Part of a small language model's weights: 7668 steps.
MLP neurons of a small language model. Each row is named by its layer, matrix (down: output weights) and neuron, and shows model dimensions 160-255. Each number is 500 + 25 x the weight over its row's rms, rounded and kept within 0 to 999. Numbers have three digits each. A neuron's up and down rows have the sign that makes its largest values positive.
After each neuron's rows, "fires before" lists the tokens most often just after its 100 highest values on Wikipedia text that the model never trained on. A number after a token or word is its count.

L7.down206:473477504575487533490511488491502542500493494524533530489478464510520491495475453490496519495498517490523485500492539479521509514467515490503541518446508488505527479531467517517512517457446525516531481484535491439497493439484521481491523445523533490493485517465523491492461539475528515517
fires before: "\n" 57, "-" 12, " in" 7, " by" 5

L4.down1279:512522485498469489505515516481528468523508497499517464509473496491493510504536498450523511507482483474491511507498498486481512493523519495522481475414478468500531489511537518501486488476550524515518492505551478452499554516524482516528483503459491552510529522523496489549478478457475468497
fires before: "\n" 69, "|" 13

L8.down558:492486507437482489522506461520510478500449517473487490474505488448491458507499487472472500492492483489489441514430453449468539502491483460455500528483555537450484451470500500483511519520517479498478493500503509537455471491500484524478518521513528509508520510476501505499537535509496497521
fires before: " |" 46, "|" 12, " 1" 4, "|---|---|---|---|---|---|---|---|" 4, "|---|---|---|---|---|---|---|" 4

L5.down661:513519516516500494480464516495446501495531494502538494517480538504529463513497494536541501504507480496476499523463484487504450541486516521519487521504523512502480502497499505492523468483511448520527485479516472495489474489481475475550479508509492473487503537501469471481518483499479509455
fires before: "\n" 77, " |" 16

L2.down1123:503524510458495522506506485487521473459476530500468479520498496539496506498515505504514515502502471482533499505518504497476515470495494509504453492503488500523494485509508505486507468500488490482513494504503557496470494480489519499464537485511488516520538492511465542509517477459511500530
fires before: "|" 35, "\n" 30, "-" 30

L3.down761:502476496484492465465515520510505493506502512485486500488481505520488491508517496480494493477527500462474487491501486485478480510525492491469487470543564515493510497512516516529452483564494480481481496504521538472458503511506488460513457491520476501507468504487502525536501527458522506521
fires before: "|" 50, "-" 25, "\n" 13

L8.down66:491481509521505515548494501478548518520538477478538534521458515437517516465510500510533489483511500488482494441523507524514487538494522518501512500525492478479479478516520480493483469488511510529493441471480478461520486511476530490508487517448493504500508497447514546507462471491473529488
fires before: " in" 17, " by" 15, " as" 11, " to" 10, " with" 6, "." 5

L8.down734:533519530515493523504536485476530502469512513507499466520515474516516530524519480497494517523501463553510498508524468504500588513536510514517535478469471482487500489528488489522500462527503493537508513544495491458505451472549504490509472488501508473528548522519528527484527508472486484505
fires before: "\n" 42, " " 11, " –" 5

L8.down661:527518529498464488493481491528549488524470514508509495534537482536513516562521475455497485516520471521504496542478473506495511487479486467498496474502522517491475444466507539531468527530477495484515481534466477470484511527492496495493532471496497516525487531523488504530504497509490495494
fires before: " |" 51, "\n" 4

L2.down1213:503498518458524501498486508521455490517557490532521459528456479444489493514506484512491511490498544489496470470524538505515526517489509521523489481494483524496490496520512496483482504465529482498471466513480488514522518518477469536517472510475539487538458551507502484482523483485540522473
fires before: " |" 42, " –" 4, ":" 4, "–9" 4

L7.down448:450489504442503501536469535417526481496534498483519484472534498511525504462512471508519473502521479488504531488477535483484460541484526512482510498488509541505495483482479537531463511484516513512504492475510460481519521532468475525470471489510570492556527536513521482438488513532548507479
fires before: " |" 45, " January" 5, "2," 4, "–6," 4, " –" 4

L4.down1076:477504502490464524484479531522487496466526453475500482491529485517500506487532504495502554454538477509500498519475525478520492532471505524499501504457508532478504481506503453510518497566520503450538475520506482536518497490458525556507511489467498524481513511485505503556566507501471526498
fires before: "|" 41, "\n" 28, " ==" 7

L2.down500:533483530502552543532505533531520534535518500515482496513501479499463508493499526449476498495541482470519517505463488483571481510501475504500524464502503473478505497488513508514459503499512515500523515457483488506506527511486554491487478498500516478492483472514476502486440466468513527540
fires before: "\n" 73, "-" 21

L4.down744:537505498533495511477507545498496545532534511532460549515513513504520489471498462497491528510514484509496516469533524496493530526468508496519480505491519449495479539471487491546473517520488478477522498511488476500497516498508485505520473502551478514493519494497503461493506460515465512521
fires before: "\n" 88, "|" 12

L4.down1132:526508498472472463454542508507479473539484489465496513539504507484525472485509526496517461493471527461492447542510462493550500491479520520502457507465525472480490483489517512537481469513492482485522512498510483514493496516490471502504519498490478490521511455496499484509475488505521508469
fires before: " in" 28, " on" 13, " to" 11

L4.down693:583534530518483463513491487511460511507526494493475501492505504550503484459467480476465530478494521594475521522536506513538527501492502512518527466495486511457485527519544501511472506493549534494521508513488477510530492550509500490506509460460472500526511535487534494496491446517511507542
fires before: "\n" 63, " |" 16

L7.down193:491484519494471509483516519467488468490508490493493494533520506525471520461435528507501518488455472519523503531519502506534496498469478494486512481490511548520509488479483458546492476528501489484482523545469527475494497505508522485526488538542487524514526518501525533536506508501491543463
fires before: "\n" 46, "ric" 5

L7.down994:483515518464576501517529537458496528531488549542518499517511472504511506531508468461492478541501496522545512513486505485442470517504482453464500498503520509479467535469490523550535458510529513493471512515496499540492483509525537519536486488521502498516473504490513498546508536448466529496
fires before: " 0" 27, " 3" 10, " 4" 5, "ites" 5, " 1" 4, " |" 4

L3.down798:470528502505481504501530515512519504487511517540509475525514496531492448496503522485443498533502492525475504558489514484445496533500467506485517519509505528488500482536546478470498495538526472501431468452534532490491514522533518546497509536468508534462522534532489498477495522483435539490
fires before: "\n" 74, "-" 17, "|" 5

L7.down735:498493474560485487544505499512538444526486487522460549494519502495501534534521486485494494521506472494482540489524472478520536513495506470446494455526500494511466488511523526491490515540492505492482505455547473462480559435488491498474510474535487475515521486507549455485499536443515500488
fires before: "\n" 57, " of" 4

L4.down1177:476509484506510474518512538499476470526528471512531518503500482443496453484487481527534480501536481482528465474472526504543511477490512518539460515504552478485519509509457512521519475484473463482532536534539523538501489495507478502515492520487478526493524465527548505495451525467514551509
fires before: " in" 28, " as" 10, " on" 8, " for" 7

L5.down403:517552517543495483483529501496502485481481485527488502524476467515549536487501470501465500482514471479488528517500522529538427523482488480507533524497509494495478481483504516488493467483488489499475472474528447487484539520547511509515469536500468491510489517520482488486547502489496527506
fires before: " a" 36, " an" 9, " in" 5, " by:" 5, " by" 4

L4.down319:486478505469497512509514476520557491499516469504526468519491514504479497477488523519509479487492467465462484501523539480500475516508473494484510512481516461547508462495564496487487507505494480493478502504501516514516452495516515477513513487490508504447487528510513518519497528515531493477
fires before: "\n" 80, "-" 5, "|" 5

L8.down545:494489529477506485532538527501512524502517527462524502461533503517493493501510463519494515536558533515544463532481493531482488497473444545523499462482492498542498515492474466525518480505538497503494504518482521490499486522514568528477493500521475497446502493515512502506555524520488510470
fires before: " |" 74, ";" 4

L7.down1105:524540523484516519474530494480546514497491495516486484503508478520466531517526506450476522529554517483487509520491509497498467452473488522492458525475472473464510513522531521498515494462509459485511497503459514503523470544490504507483478427466512493474486508522514537514525499510510495483
fires before: "\n" 66, "-" 8, " he" 4

L5.down1152:485552555524501497519497505481498520491542517509522511489496480481471475531499542497507493510488494530503469489518470487492502514493483504520488483477494514463483526536517465502531497496505536473519502481501533503518472526486540533482495545494469493502547495497571484466510494458442486479
fires before: "\n" 100

L3.down312:491504471442477495501478525490476498514503482520467498497462462484485499515490476495496525463528531495493517486523541479530523528494490505520533503489501512510506445486499504488453445448503517493482511524476494479549501512520467521501513471480512525486500499570448507478485516521506509506
fires before: " |" 51, " January" 6, " –" 4

L3.down757:513493512523466510526541507487487492478488528496512450520499529478477501508474502476514504545513484485552504519495491490524499495479446456477450467471488528544495529515503443525502479501498490462473503520465538525478473497513477513516485505513525504480529494515461477514470487501506500497
fires before: "\n" 87, "-" 12

L3.down551:475492460490515496516495513524491518478533447510507498499518472505485509494507513475523476499517502528461511482484514497463537480514480555488516485525492527494479502453527494531489475492466481508436481491505514519462495532462498502511474565515467499504482503524511487533502499519492517538
fires before: "\n" 60, "-" 20, "|" 15

L7.down1258:496512500509499513464508470532492513501521478495464491486531529505496492466459531490504495506503482444489471509468511469493475550493539511504539529522463492508521504501515518515484535476525526506466495524546538503472542508481524497474500521494508513531491502492459527501527458548504524467
fires before: "\n" 42, "|" 14, " |" 13, "|---|---|---|---|---|---|---|" 4

L3.down1186:525522499445527470499498537497504456532504509497519506494489518458440549525502471517461491527528488485497469524474535527479499489508509509478526472512502497517511528483523537529440548534492522484505476470476485490438519517476496511479490477472479521544493520483496466508547543516523515485
fires before: " |" 73

L3.down5:501517493498517505511525483484525486482517505488474553519527469493500473510516521530519496481502518482451525537430556467524518494494523509526538511494527504515532475495499484538472497490492485492463497492526492452468504523514519498519536523478473491520503501480460456521479492503531547527
fires before: "\n" 50, "-" 22, "|" 5

L2.down550:476480527494494503516511510521503507501497493505489478465484506531466481481498456509500529516516487528535490500484491480447514548500478513508495461531512493522448528528469480530490479541476500450464503528522509478510487503525523485507508479523476465449501479502487476519470522483499510538
fires before: " |" 30, " Comp" 9, "er" 7, "P" 4

L3.down869:498565494482460519481499483505495497477467526538453515491524456525501457487497535533527511501477504503477514483543465495472447504500498503483497477502467500496467531513520526490530528505511515473502487486476519514522504535551461544491516559454496454436526480493520482509443503525470464481
fires before: "\n" 46, " |" 11, " ==" 4

L2.down663:526482502517491481502507514526540555479488503522496524533506494549483510502452449470496508491505504517503517489531478443493483507496459487504487455488530529516509504518510511544465487484481482465481523521517502501471526446460471505512531458554485484489490471505473485527515475509496484486
fires before: "\n" 34, "-" 32, "|" 20

L7.down1198:497497492528520467529522480512515519504522476462500527505480519501518471474485489497504506489466502468549510449512477511481524532488544514470477523514494521498520454510483531450511548465448487489496464509553531503511484481502533470512471469514482460483446470502529522482500514495520474512
fires before: " in" 27, " on" 21, " at" 5, " by" 5, " to" 4

L7.down833:497463502527524496512493521485510523512521534493491502481514511477485509474492497537501494504502477492499513485519521512504521488514523504461506510508502503492520522469502457490484494499489479486472487515487527516487502492493494515531501484508484509497519511501504513539501492520488515490
fires before: "\n" 96

L2.down212:565529502508469515526488480461517525490508459485505509512489467486483505517494472527491485468531497509512536519451549508494444494521549498526534550478539510500480517519530522534472508516524483528474490513497478494467498521449510487487493497530501541469542459509510505472479447536501540522
fires before: " the" 38, " in" 9, " a" 8, " of" 6

L5.down731:506493532467476473487510480517496471531537493501477491510500510519518501481476471506488491479453493529492574504546549504507493526512524489473484477492525515547501508504535500493531516517506508500475483495486473523546521516537533512482479489472528490482489532486509476476505514494534532468
fires before: "\n" 41, "|" 24, "-" 5

L5.down628:509465549422523540512524533518497477501529475521481486493531521491460487462510520473524490477514485512499521510508483455530513541496460546501481454545553515482523497505507442527498473512499489505508465507480529504512545503503506493525477470505486504500486470469469494504521502478525494525
fires before: "\n" 88, "|" 4

L2.down539:462489497513500479529534515470488470507493521504520496510490491537504565468502475473499495525516550486493503502558520504478461489505472495491479482458496502489522499535518479488449511489496499428497497491508487502490525469518481507501521485513495496535469505503467484512490445504505527478
fires before: "\n" 50, "|" 25, "-" 18

L3.down864:491521498508512490539514487500464516508498501497499472554480490530520444461515496497483509499508504494492517510510490510475510506513491501464458502510519499505495469492508482553524543502499502488497484467484475499494524513499510506472493508470511517500505527520523472531523500485513495517
fires before: "\n" 62, " |" 16, "-" 14, "|" 5

L8.down83:503491474463506486498504480510497546520540489504487497488494481473470527473524524493494532485491539486491529424532512518480486517494470476461462468454538477550509519541512518487511459508525509525477454509496505509486475483541473469507450527489470483484538488505485519548509537466522473504
fires before: "'" 25, "'," 22, "\n" 5, " Al" 4

L2.down881:518532489517486431518455497453491479474556527526459528529500491482510519509481506450522481490521536564530485492483535478490524513535500510506552478448529480515487537501471504512503489495530472496472524452514479489466481485506456493511478486525499484511527504474532524490491483519475494542
fires before: "\n" 61, " |" 17

L4.down1169:525530496478504519475521505525469504514484465515515478496465512501505508472477498496534508499528459501497485480460529491492474484481495538503475510499503499462519496504527525516512495476509490507520488476499480523470524552470530535460474523528537509516501513508474511480471514479488492484
fires before: "\n" 69, " |" 16, "-" 7, "|" 6

L4.down1259:522467537496514469511492482490534516479529475543454485512529519480496547488514496519535499518504478531501501459496487481505462499490489499540532501504523503470469521519457461505516500489490483481535489498474500516520503470491473516543542470577511494498514479510493495509504496490500497473
fires before: "\n" 75